From a checkpoint of a small transformer trained on Wikipedia.
Training: a variant of Muon for these matrices, 2050M tokens, 8013 steps.
MLP neurons of a small language model. Each row is named by its layer, matrix (down: output weights) and neuron, and shows model dimensions 213-404. Each number is 128 + 32 x the weight over its row's rms, rounded and kept within 0 to 255. Numbers have three digits each. A neuron's up and down rows have the sign that makes its largest values positive.
A block is one neuron, or neurons of one layer that tend to fire together. After each block is what it responds to, as a language model described it from the Wikipedia text at the highest values.

L4.down45:142104045092151053140132171142100111137074138196121088134141108161062069131120136081099119096143148122103060083135106091109132146148132150129092120145177108162119077153109083139051069141105113126145170149167160147079178115165083165130111138125106082067147121109147117165119149091126108138100167113111096108220077159145124182132178167139086120148113130142133170199123162168118133157110142100095163112111073120088098188172122150135111117098086113140166133075118148122136144176146197117108137103127116096128096128131087131101117115133097081158145075108146097095132137046080080129
L4.down141:094137112084054171132091177095111144114122150118136119054127074088103082127109094156131137099146086090157127095096107117132084121099163057101090129060134079189193114124139104164134143163091074131119150101141103215147098119120139111140111152043167115098176149122184092144074106125141145141124140132105061149142158193159108084136132162059131060108185092132146084119132100152073176090108169153137152173114162134107118102079127182165091105135120144177195100130162115117098091100121151087090077053130165161116059153119125132102145167174142161126116086079133165121140141135126114082
L4.down153:160162178142163146140115109099124146146121159076144116100163096102049144109102100098092076121146073146106124089129161075154113195188102126122120102051150168154116094093131103133133115089118074109143140121102100121104139109117166116089084130127087092147174105089097143181127163128170152178082167109102126148112123165186149129148085100158142155142101133095121156128197129092164150067082102134124173160099146131135096136152115088102169141105096090104127165119087123104188147111163121141076150097124153117155114139112120121109111123133091156122105075146098077108078123096115090147
L4.down187:147075122096132143103111142124128102152099217094068119127149156105080145118130109134108125087104139151115106113197155135108156144111178151169112127149165131145109151163115119123167146137146127113115118115099137179197152114140130074121158144118159116084096156091165117129151139118093112118094093094172136195115178103168100105089152176126141102100167146158110164151118085149184133138126168163125085174164204023101096125118144109082145138144122093112094162141085095140134141177145113155080161167119130061100119158126181134061155155118086167070102148085174110167132122145120149157
L4.down207:141132210101088193120168157104141095174089103092157141126141176119144147153146094139101110146147126120120125185177104152188116124105184122108104162128151119153154087125104089181149083151136125148105123118120144153110200136168055098054121160101142131129158125065178134128084128104206118100125121139153114164114183084158124226168117130102132140153179111096178091127175095062105081166146079158096120175090132107099113120183110130029127090145074151132127097100165150082134136075070148132163089163177090135158150098130147165139157143125119135096085071122123140090156121071168167029
L4.down285:178157125165138159142123145151174106110168178160149106134130127112091098122107116166090130149112194144169092083134133106160128114111116149142146136104107137154069204134122140157144143115111156173122166178099137062138109146095138136101207153105099138168135127173081068123143162140137098138113184182151123115140127158135155175104061144078116056192068150103137130144142150131120065115133098170137152157153123061150098104150116102108122071089104133160120118143124149116147128059172145131156040120156111084179140151172116121157098112148118129093105136098125137164135104096074136149
L4.down484:121146126066104103139135110147107108202137166115142133157069136154137093177174134161085145160171117118090115135076180145166088167165051093148029137122143085120124137077120114113119075148142129106146134132127153127126139112146149171112166162128143056132128126119201154133108141086193108116111126132104196081062143117112116069177146179109105110134130187133100112145117111192138107123135123047145121134125115119111156155111103137148116108133139142107148122172166100107159132137158120071119080096077065134102112167160132118134171133135138131074098157126107108164168177106139140154
L4.down530:092103118176095134124133100095121128097122121128108174148105100125174131105121121115145091105146130155155178128101128089103153147150094140104147177155107121195155141116147164122166086198114074112135100189125085133086138146117140197077194150166142115097116102119119102066102153150138163106162151186093142176146248127096122132104125077105121103158141059121129135200083151117084143137101144148169121192134053161140163143137100134162110089155161107068098083141107097114119127141121059089165107106106087120117121135124133086122142064139181136117150134139154092125123115107147061169
Mid-name subword fragments. Word-internal pieces, often with s, inside rare or foreign proper names and taxa in lists and tables, e.g. Leverk-us-en, Bak-ers-field, leuc-os-ticta.

L3.down9:084160131135137062136129109119126116118114155116176093129114028135144179155139161168135073140141123140074121113185086118117171125204132099120123105088150125109142120095152104106154107091136093113094084120150111139123188124153112094059134098128137144093143177065088167065104164121168097175181132196111111137184120130105157102133137159152186120144092124095107069170099073145137131115160098153125124130139120103132119149132183112110107095153143088100119097110120164100147135162166097105163191122109111132161137106104071168107140090134098115103093112137106129100140180142079128142
L3.down90:133089129086129111067115161120165079107110100124152112120165093139141065060115093054144121136142074098106122111138103150160081134114131109085135173151147094161150173115143111111111106077119173105062165103079150116123174165148125099122052112088081144131134121082068162132149165121101153169122137105098136140101160152105149111166120175133101166090106106067148100079150182202104115148152155142068192203145208159153133148131180097156143167158181153065120137133121083161097142124139154177115130156106163144145122141183088099116117198094146139084133123077141143136157141085162070119
L3.down489:106103146130145095154131090139104106167116161078143104126111119125082146151082159158166114110071142101149112140168104149053171074132179149148106090093185137141145069133146089141114095112159108112122110118136086143151134119152139098096079122149185111058144175174156145102112132104127088152150137162121153129130100154153133091080111102128110111104166175162109150128146109110183113134127192168110102159149118139137114100154163190182126114108141160168098081099143145109144090125077167068184096099079177123110092152187144073089135126117109145095110112165118147135137123161109191112
L3.down633:078119118119184104135134136139126207049121141095116094154135145153139177161160180162123124114135095141076104090125167110069047113145109143124121086156177144152094159172156137159131123136132143129101163108112100121095160133119131160154186092191110135081043193113157128105138149131148099094138101113110105145155149097124153161107139146157084099179140180150132215118127139162132140146155160069101091125089075160139108141156121135124158156082057148160130155094165086148074146064159132115115094151159099153132155145135150106080120108110107120111107142134097079118126118136150159133
Word-final suffix pieces. Last sub-word piece that completes a noun or name, often a plural-like -s, -as, -es ending before a comma or period, as in Hatteras, dihqans, tanks.

L3.down149:163127164168162076067145098092090169143143133105096158058161091112140082134191111163139155172110076121155107138170160138172141125068123145129169082130099215175167105111115105149105148096146137146131082121180096098062118143057131099200112144109183104138152069184125129200219144157148159200111093104119168112112144140128133168130119143138140127151113077104136136101199173106159116109058177124133094152131100159146121146142124164163185116124120076202110090119134122051191135123099127116092132134096131058152140084131196170095113125106162119111085137117099127141159131121118133191
L3.down318:110097122108126104080164141093131095061078144074101169134152098092165156081145094141095086069093149091135144098132155120154133124104166154106100054111164152169151126159142199168179136158136166105135099130108101153144097138155104148083167199110150100122151154123125073072128155144106187092131122061127117177142138176074142073138094180108110172108169062089104151150231112158099089152158114142105060175144135110128113115146197160141168158139195065068135090151075124202052131112136122162109152112133088118114150094124093168120138201128103123138159126150169119134087130155092164174
L3.down406:131110121152188098111084061115124142160125086176119161119104158107090142116087129110056131100101065168181113122174092094135143102143116091126115140091164083070176152068153023152108112141088091132050101125154172135127114123086092167109142162147096117125103148156123135130092099129155162137113130119115104120114130159139128113076093093129135158142135121159154115141152195152126143154152155132169136151063149199122140114130202158100113135133082145101186122120120140131096120085111161123145156191122122116122164095122168111088092128179120143104114172129167141123177070111112165182
L3.down619:173114139129143106064115193144115142109172149118125115158095079052198120129169174181173133147155130090110195116164084151152084074092138111157056136088143092084115178126054150144114127184118118160093125118139116095144094046124130149136139161139128112177132150117134084067156104092159178094131182021153167141142118117059172127109087122081174109114062072162188124117116131126147135108093060167137107175124126113099131097166141065135178135137154101100112137090125135123117177092144092113144164208169128145131134119107131167141080165098070098104156131071175182117107120115133153174
Day number in dates. Day numbers right before a month name in full dates, such as born on 22 March and Release date: 27 February; also weakly the comma in January 29, 1992 and table separators.

L5.down327:096141124104118147121145127089078144081147164109164174102090114180117121130167082191108129161091116164103071204084167123110104095114109154097185131149117148130147095161107073088172085161099121140118081157116140143208090149089168113095195138115161098093138106129113083103151145121127122148157150150153137115171197142073111101109085179103132126102110106150078056119141127142119124128119110156184127095085152185176138107130171133134154155173166089146181183157114144082082139116137058089098122116136100082212135165138106141178145161101089137135121117127113112117203118123135134092
L5.down597:145113173188084146163173104137159085099141087111160143156167119145188088184091102152150098144143152090047133124165112093130123075072097152145152065078163125152130151135116198147127083136192114159092092185155119135126119118057131138129151199085084127077091112111160073112121118097141144133049106130139116098155083081109122115159119131131094170170112055133064125113095159132066197133099146108096107107162132184100132122079110110119111106165198145145101102089123141087175150150100078128126122172138098162037111072123078125136122111136114135093176155137121153131139156140107153113
Time-period phrase building. Tokens inside phrases naming a time period, such as the century digits in "late 19th century", early/late before a decade, and the/of/during before a period or event.

L3.down23:120115082097083121090096142127127113164125120081141177106109105153091127096135144136125120090142150102117151203156118051116124120115087120103155184121120127142109152158139094172120136087103102127106143176163118099176099143132108097147117130228126096179072145072154069041132180180149167172126135148132143158100101155140110059138141124141150093161119104091153157083105172170133068140203117158139183084144140181135146122127125103126138140129097084146119116104100105137165150119155055082137164101148135142184120184129154117116106130146106125104158128134102081049159126098134108116
L3.down139:067156115081129150103176083099132144138118110140084126107133132094069131094150163130148175118108090146148117075089142191101054133145123184086165173117138153170118117110119161129089200114176127142145141081124090161134134106205119088161129167112146106184118147099041130110102178142146083136087126169115151117136049141154099119205129171136139137107173137146165059113114121163094161132131106061127113142146173122105149113148100127130183104133164154101106127156144128195068146110114101161130083112107178193168145157119123078128123145168137228158067154101165165093126100098156079118
L3.down482:122077077121078136152109132141122137134110185089108194150149157161063115060183139084149117101188164222083207114124090122097124136186141172107145097135098069156118176185123134155164154120168086172114102143111126141126145102100119185140051090143090084104107163137141108010076127142142072127173045116124137129145063096115130065175136116165164106103164118153140154119144095103139112073114137104183152168108154145163156123164111153094162178082150118113115148095089181138132137117120092122162097083098120176141173154143140115129131181192109209143169186079073062112167138132136139156
L3.down518:131132177175084183167102168119176133098166073101157125121146181080155197174116156124123091163087163119116078158086155137130135144141077138145163061123144160133132158133145079114167142090121189180152135132139139088147120133126172124172147144170161155122102166038159135000160148133110108105127178128134119090162097204143108101094109111095141117142149139104115103088119084174114187134204111135068059176204130142061114180127164096128100128162095115170147166133069118122121149110102100106130130165132074153112148144173098179157112102133088169131133093160166174048134158153106132169
Predicate slot after copula. Auxiliaries, copulas and adverbs sitting between a subject and its main predicate, e.g. is a, was also, is not only, has been highly.

L4.down31:116112140161180130141188111169159154131153079140142188169119110148107111197144134142112061185151098047159108111131124155216139183142153044166089118132160128055120126110112191143067134139139154118074094138168137108093090182151106099107099152178125104073162177102117111131141141116103161074124152173196135115121083157133138133171090055083196088111116137188061141092126085117145105137127084145113121149116098115057128185121184095096077184157086197151141150079139167126165137108115158119091113096074162161139200124135170164112166106150088176151088181130139098109143143127041121138
L4.down40:173184094135116138095082180168108131091120061157148166123112136159143132124153151140098092129128135157162105107159141095109124116119130201125126135118140095130163098095080081143171131094194123139157160130209117138133147144101162111102182141149162182086117141058123133173114167172184134111067094131089070131105145147153162104183094099118095092101109121118160103120148093135119057116112133155211105135140165151148074131144166113170117113141147121177130087172167150162127123137121138080095080151138095076172095145165115088126100177161151048096122114187108097115143164173125153110
L4.down329:136179138149089139064165109142079145164189122143127180108101090116202084081095132136138143167110174142180089122126091118154149120159154117191149125080116090103111105104126113132133123190172138056115113189180067116126157151110150111085167116170082151160090068152123111207129167085122080121149193123143126146090132101140098094120126141117076139125108133137103117146162140105081129146099096126153164171145180102111155116152120200086147159136113135051161114120128160121145174112115189107074094120061195156091216155102164150117185094193155148189174074147167150156132074105130137058
L4.down424:064128125134128176174092118148119102148098186107054150107084148133126129121130169123105076111108106182113138099154153116093076054146166119166159187104137187208178102123099071096083162154143110142102159112131155072167132095107076162038097218134100124145126113096094117150096085118113094135148122146141168151170159111099113102139126089182135119083085152196148103169133100142149086097189148186130083072111133086135116127137116075145143126090136145084143072103163077135121150135151122127086138124153151187181111092093169135093182092160138191158150113182130111130158183133166148189
L4.down495:174080107130141147143125121108116158100119108117095090126095126105164180094133166154145152162146177147094109092089168126128079095088161129133073147175108165131140114085078068153138158153153102141062143184129188121150214164101135145145149138194179194054089174146186129164101125142161132153087148161120114107122120086139053111110120108144163146145114104080112130140077139103150080104175195172154102139093128105102106120117160119095092079099121123090122110132115108072120138117161137097111161069133107167102135105162171167105153107076125082115173096135176121139103080084155089166
L4.down540:097094130106129101131201178132132109132122136148107130157136193126116144129087156118077135162104172097130148101096103117111112153098125089151110100128117126156165146195152079124168076114167169129044097081165162144162122170126156125125122099121135148101140149103117137022087111147129104209158137144136100131137143125111158161115166148137156156175173107158155173195144136071149102129139161119138122100182117110098157156165114103175085145156126116128118151132156182139147072113122030193143141156149127037133121154125064112115110187131179118064122151164082116112133072099106144149
L4.down583:148052123128166116095183152160209110104070128139204169102150103129156140171112133112089167107152102159143102082092111090107102151117132198139152115165158063110146125154151120076169129105105153142137062150127129132096158065098126119127105202097087107113177198128097157124141112187125151119128188135114199118089135117052122102107112154187105152119153117162118105144091134115144098156184095181123148170055176151114132124127109091145094114089123135098110117073125113073131154123141159140063148177128185125072090216176122126078094128109149150105105145084132143083130109203142139093
L4.down638:112138166083074132122086116190166123120112115113149114158089076134094152161129184180171134105104090104140125092088132131148100148076149127142203127129102091130140133104105092085140163105088092153111107121128070116139100166153104135095143118142075151146098075176173131055072092106150113176097179153117091109123058120166120153112051212116159073131176117117143129084118130144130098087126098139119158125099144089178114105128111083102102130119146146142139095104132188176117123128133121141096105157122121135132152189081074079097136117171154112131146159108180129093150102106138101126
Predicate-introducing function words. Copulas, articles and similar words (was, is, 's, a, not, as) just before a predicate describing the subject, often in reviews or quotes.

L4.down7:079169117093157173140204112144085141095173159096145111132058126170084112125146115064105108123152152128118169067123117130083165118160068080147115115056170145123116161105136093193158163181085076123125148080137077119158133151133149061104146119123076113084088154134173121163164113076152110183149107137081086108121152118127119161147104121106122136198153087104122074104125091150201190152136145140146120187133143099141130112139210147141065096164118073135165132104074110118072169148135110152164105133041068089138126132137171093136137123075156145156110102171134085115133130137107115146
L4.down84:155149128141190212135128172150117117185078107124083147118136191184113170195116189110093151132111176092162128092099143161121091097088115085125093130126186085161103169117099182139162143141107170160151124043128081106094156115150183070129109134192184173156145163104117127184141165148140174132116121141137133157108135158114176133157078131133098097171124190145105069119114144103132083127135136117164124096150107127112132130205173163163132149122127146141152128156106177135143107190110108109163108170107112145105135141136127118161167150142095139088071119098153139209192162104076094103
L4.down167:138122107099102137110121177114128127112105127113110118134139179195137128115153152130110144139138090150120145141144122113110118039077144142118097101130110175149117105123119025124075151102112111135158146095123098184103093102163127130100155101151157107131121137111164151107121054167112158114089095185181098167163135201096207106111103119079075142100091089094102140140162174122154146131117109189138090115211144142152129103078133132125143114085117154121173113111147106085073159110153108108201102116094167141133224141149166193122086151110091114150085172191127136153149129091169164158
L4.down371:110172117126115134112162103079141156130102156135163099144070150156139177142135159112134135101121148213165148141127151153122100151149079093122089108105110156137107175131131081125159103117127149094141114140161135098179132158161144146130096173118162087137135148116145135107163139155117038147083175130134159165137097179087135142087116098127149113137133111140132150137130170097207122123127149185177092140121090064124148131153199181169157127163083092110149166124135125075198192166110050097118100062140137100150098159182121170148104175105122130115135134091132146117077086124110113115
L4.down434:075150132199070164156094008123106160141142118183138117125152183127121123199125181091129106110111141111184189092171125139135152136102153173111131113104188115174073134093096186125098146078142118131132085117137141091161117104149114079106136128096119109145153144085163182014119120089098065127157085186114102119145126166150093154094181131122090131126121097131202108062175070098171084177136093132161175127102147138124065105150134131126142135121154091152110136106109109070170154168118087146123071108146138124113097132098113089103128089147127095163136166123145124085084168087105075168
L4.down505:111115067163085138050093138159143119119110103151151184189139137159100118180229174138112143122126158112146102097131077115119131090132101108149158112168108140132146101113126137139088125167156155157151106184171110146127149123152198089099166124149150084128157061098174080098161118068133198132149085179222131101078057128134167066106114098159057147078140155117150135172101118085148155150160119130109130215154164157134133093126108120182114131137093114147117165121148113148101111124100040048145181098097100124165170173081093174152149119183108125111061075118130119128101131193134128120
L4.down532:129084137126056086180173141058152128115111118164098139192130151145128193175187118123088148125148130103209121139154036141155079078142121142139181197145164150088137124141094191142124112105119144117136132117130136148142158106164208136046172117103117142127142113123105155107123205113147118128129142142139140154185130070096129160124145124084088162085087057078136110148154113078165129194087111142136166132145128120129125115107119158079123201133109034142145094130128089173081165090111105126171138099114152082135163156111140084156150199173128142098076103118103085097148167172113098153
L4.down632:080103103162158120111114141115162132128179102097117113151100179153178166114080113156108155084145084162155135122096208099136184149116107201162082120127152146164112101064083000135134116121137115095101135127158135155118091162134119116100197141148104085134104091090139108068158120149128143154088162210110085093180089104130101088145148098092139107084143096100086164116137132135086141175148147063133107119184086103144123116143168126198103136200215101172135174123144083068089127136142087128162154120041079050133145192105116148193162129079127151117098074139128135111172145133139169154
Verb-introducing function words. Mostly infinitive "to" right before an expected verb (the first player to, refuse to, required to); also not, who, would, doesn't.

L3.down206:055088081109197084081160099044136065108078103149143135184139134186110093188090125081123177121170129151101111113112103192148146137105094095136155091157096115149205086120128085089154126113140116112118132096137136113120143120146119142115137120158102131123128140104142100119159112116121084137173070096102131156149129185157161141089143100126054092124135169118119157148174127138084188111139115127156124158137131137142112132175142098174151117160140167109100096144127097125129204165102181134161137068140114133092154168142120127090097151165125172092130145156134096167128113124131119162
L3.down251:180152164180100175091138129196165128119163094125160117140079119167104204111126111086142079079109145110084142111124138089111082118111093120146091103100112172070107124132117177132103099189060150087142132110100097179071174113123131139173144100158188154093132136116078129019124148144195181200097121114112136108119145149141134109127064103153101153126209145137102136109130177177106117149129115159144159115164053137163180106158108082141135105139092129107167141129126124124064170125128156114111160145121083119151108182180127138132144132091151148159128130135087110155133164101128186113
L3.down322:086107122184121126157059159112113100149176163076158093135129158135123157102119135093120113149123074159206152115119177118166104145158139133225091087135080085135089166092102053117164136153169134125118145131087118118143118112138117113169182056135134065047131139111167120048124126075140149108147089114139153169136133181113132153151155116107124117133145189164176151142112107148137092141103166111104110138146107124188174078099132151192161109137147101139107156139074157073080113097125126089097119101098154112116149255176162112127107135119107118102093167130135143128201142132096128105
L3.down615:134178091122090165139110123162139186042106122122160105132169118131120138199081137105092130185063111092120146197105155134184179087110176219130089117108103130091148164164165132145142131164156161167128173189132116173165133093033139210101118183115107155129136143084139130188102181094105137127156108160140122133164157125093136108150141104107121146193127183132186187148128107144131110174066110115045105135200102115087173158179167089113105140188167159092167157123107140129135092133173093182133213145170124107152123172193147116122127154092126173143100133083130115164179120158051088165
Slot before a verb. The word right before an upcoming bare verb, mostly infinitive "to" after verbs like refuse, able, hesitate, plus not, would, will, later and only.

L5.down61:150148178114165120125176150154154133115113113111091173046121091118221121162122107117115074099065106137162161137123116095145197117136100179144087153129088171111144109100139156114149127115113134045095168143138131147152092105138103112091133163161144140122121091117180064108145121114163152114114123093175212143188100134174079117172110133119091086141085152098146091084120071128091123154122101176110134204105123119166141154138168159110115175131099169164135096111115132123098212159108171116132110109120124168089169152102188204093149147123133117205205072143154135111126082099159105139
L5.down239:068095147121128109103109152117099128115121110183169106057099137154122109210097150085135094136198154151127137128095155127165139107115083158179127098120139128134166090145146130115169107150156107166132085096156128147154140143094131021108083128137115099130142155140171140168132131122107115075106170071131174109165184153205149134156110133161129135114144174119152186127162152148108148088160126150128173165143143167122146077148127159102172135161116185096117085164137158108140129132113141126106087029152083078197100178180170127147153129108148161166165094066151161111148102104134127100
Quoted speech words. Words inside direct quotations, mostly informal first-person speech in interviews, such as "Now he pretends", "that's not", "I should have sued"; also opening quote marks.

L4.down76:088066131150157109154088120084078087156176168149129138130131215165161127145077114127144153152159162077163134095137190109103110133114072105106053176131149130146199107090151136154140122104164120180113095167161147110138136171088140155163150097166122164102155142143179119111119094109110169140099132139147175137163126106080042089131105105141111102113084146183125056098155085078206158164124125143154133131107040118128120097089109133151093156156097101104130123107101120111160060101125094192191147083160147126136135112148161157111082107130111128107079114093132192153126141159128145163
L4.down90:105161156073112179100116107096139131138078152086179144089137116121123108154083203139167160125105159155128111111065086176109118123105098068113194107126147086162156140103139108108189148127219133048121172112145153123118100160079150074118165129149146085121100158153173107166144079127109135126122100125153095168092106126117131115131095149167135156160121103121146079121182100106128125123077158139098127181176095074147078080148103070149098154173124111143099083171083137116124085163180165101134136111133101100126129160153146166142150140125165099163127082134104105143104154129089181091
L4.down280:143145117082055132116136100127081173144100136128142146132186079169168146110103121093111191167143099089151102121116092106097172149135104134139112081168117154156104140109143111137106121167119120113124113163166137064142141101152164090106150143127147177141146085089098084123191175155115161145155134103156078081166127155175120134132135186127155145109128187124155061088101119132102127148083123140136160151059099155119088105116076087132117144090123134076106171099104114119130173126109111085093125056089131126120097119078209124138198130142098155148124141163090091111125108128057120161
L4.down347:117134100130196113172161130166102152163089102105145120136130091144071109167139125153175107095151113159125109185164114106093085159049141158136121103097203109116117146155144236078124149126145092081112142116118120166178157109116140129177115118194147149086109148154058147038116134158141083144150110139163113124116101124108115202134134140152107139128153087062079138123131118148107164085128172145128109073121134127152094148129123163108117149115172096123136122102074142066080110176131169171110099184149134126065117142156108108056066131114153103101127114190110092109105159099087110077
L4.down395:104144092060124159162183135105119160205215142159124149077128112157102176113110114106127129131097122061100168184162096131089187128157169118183131118104083126091076124123172048108160106076132091154141085112141114146128116181103172089108192152157126152147143128097158115102107062114140120101121183149113159172111106115118092135154102110129115174162091110139200082129147130124094152135121115098075102134133098159152182159108129145119119129112173104120110138072140092168082080058134146128109163181058081165099153108124148131135128169102126097085140170101146169139130141105115112158
L4.down412:123089099151178123115159097074146083081168120144093146093139146159126153142132122152107118125152131110163179180126087162152132117114120147102164135110152174162163165103173211096109070106110113155127131158102117161097164107164121136140097150115125150129209164111145086154181150136123124107155089125129071131183107179210157134166115078146054102105163108108148160144142148103123145143155070121101041145168141119117119108113144110126124146092109127161161144067038116179136115123152103143095135157168107138080191164143160123084117162147155115188113074082165108128143113082121149118
L4.down474:120115111129113074167103164182157125155179167130108118138157153062092130088126143111132157105171138109090112147064150141101157145105125099069145158147162174093098091167139195176143139128176102195080147115148132126077101162116130123140141133141157076144111118078098162015107087191113154132112080145137155111145088148101128116139101126082145117199142135085117125131143125139151150144120119162167075071149072162141098141160148131139155107133135140127175184101106125134083093144117073098139062080141141148147103127124139172131087169096079185085159110091118147097142085028120116154
L4.down511:154142144141085130122101161050117155137175152110104181128140164168123163121175132187164127099095120095151107117118100143100143075133168100191180132089101132089155119116161120103168193128100143126206133170110190130126096160128127115143198092124176123140156160109109149050134153146116067140173112062102171140106108138090109085173157087104181137126194066111125103081123159111132165103130122111098093134095047100151148121108120149156089116139156080118205113159104168125047133143109099135094153069084159092088131165146129109118114177142153110127146107073160177115148206108099184174
Upcoming time expressions. Function words and modifiers just before a date or time phrase, such as of in end of the season, in before December, early before 1960s.

L5.down304:122149121150170117104102131141148115121158129101144154129140127174153073131176131122112127117123175133183112103075183123124111111168117138157162144097143156121173118102092131164103168119156116149174117221124126157135112168227086081141137074155209120147142137115162113161122108079123132104106156140120166111174193129109108086120124136120114130120095163128199164139090134129136123095086072098173093155130152135129129107147112110114114119096126064190101210109135157142113133143123154115089113126168140105156194180050119147102097069163148094098114136091152110141165153167068118150
L5.down471:098182191111120193138107154131080089144112127095163188123120131113172125070140113129101097143153134125173142162142127116094080123152176109144130181168117118181076118138119124152127110134140140170187133132074171134113117149122162097179152107149133118167143152076091107152201114148090171137093133182103134176112164135088099180118102068101128162131072082118150094153109110077124136107097043153099090156135131122207133101143127109156146132147120032152098118132086159138085132131088068130097129136129161098104141122140072216102142124072127129107116061122119097190113135137067148112
Slot before main verb. Infinitive "to", modals, negations and adverbs right before a bare verb, especially after ability or attempt words: unable to, tried to, could not.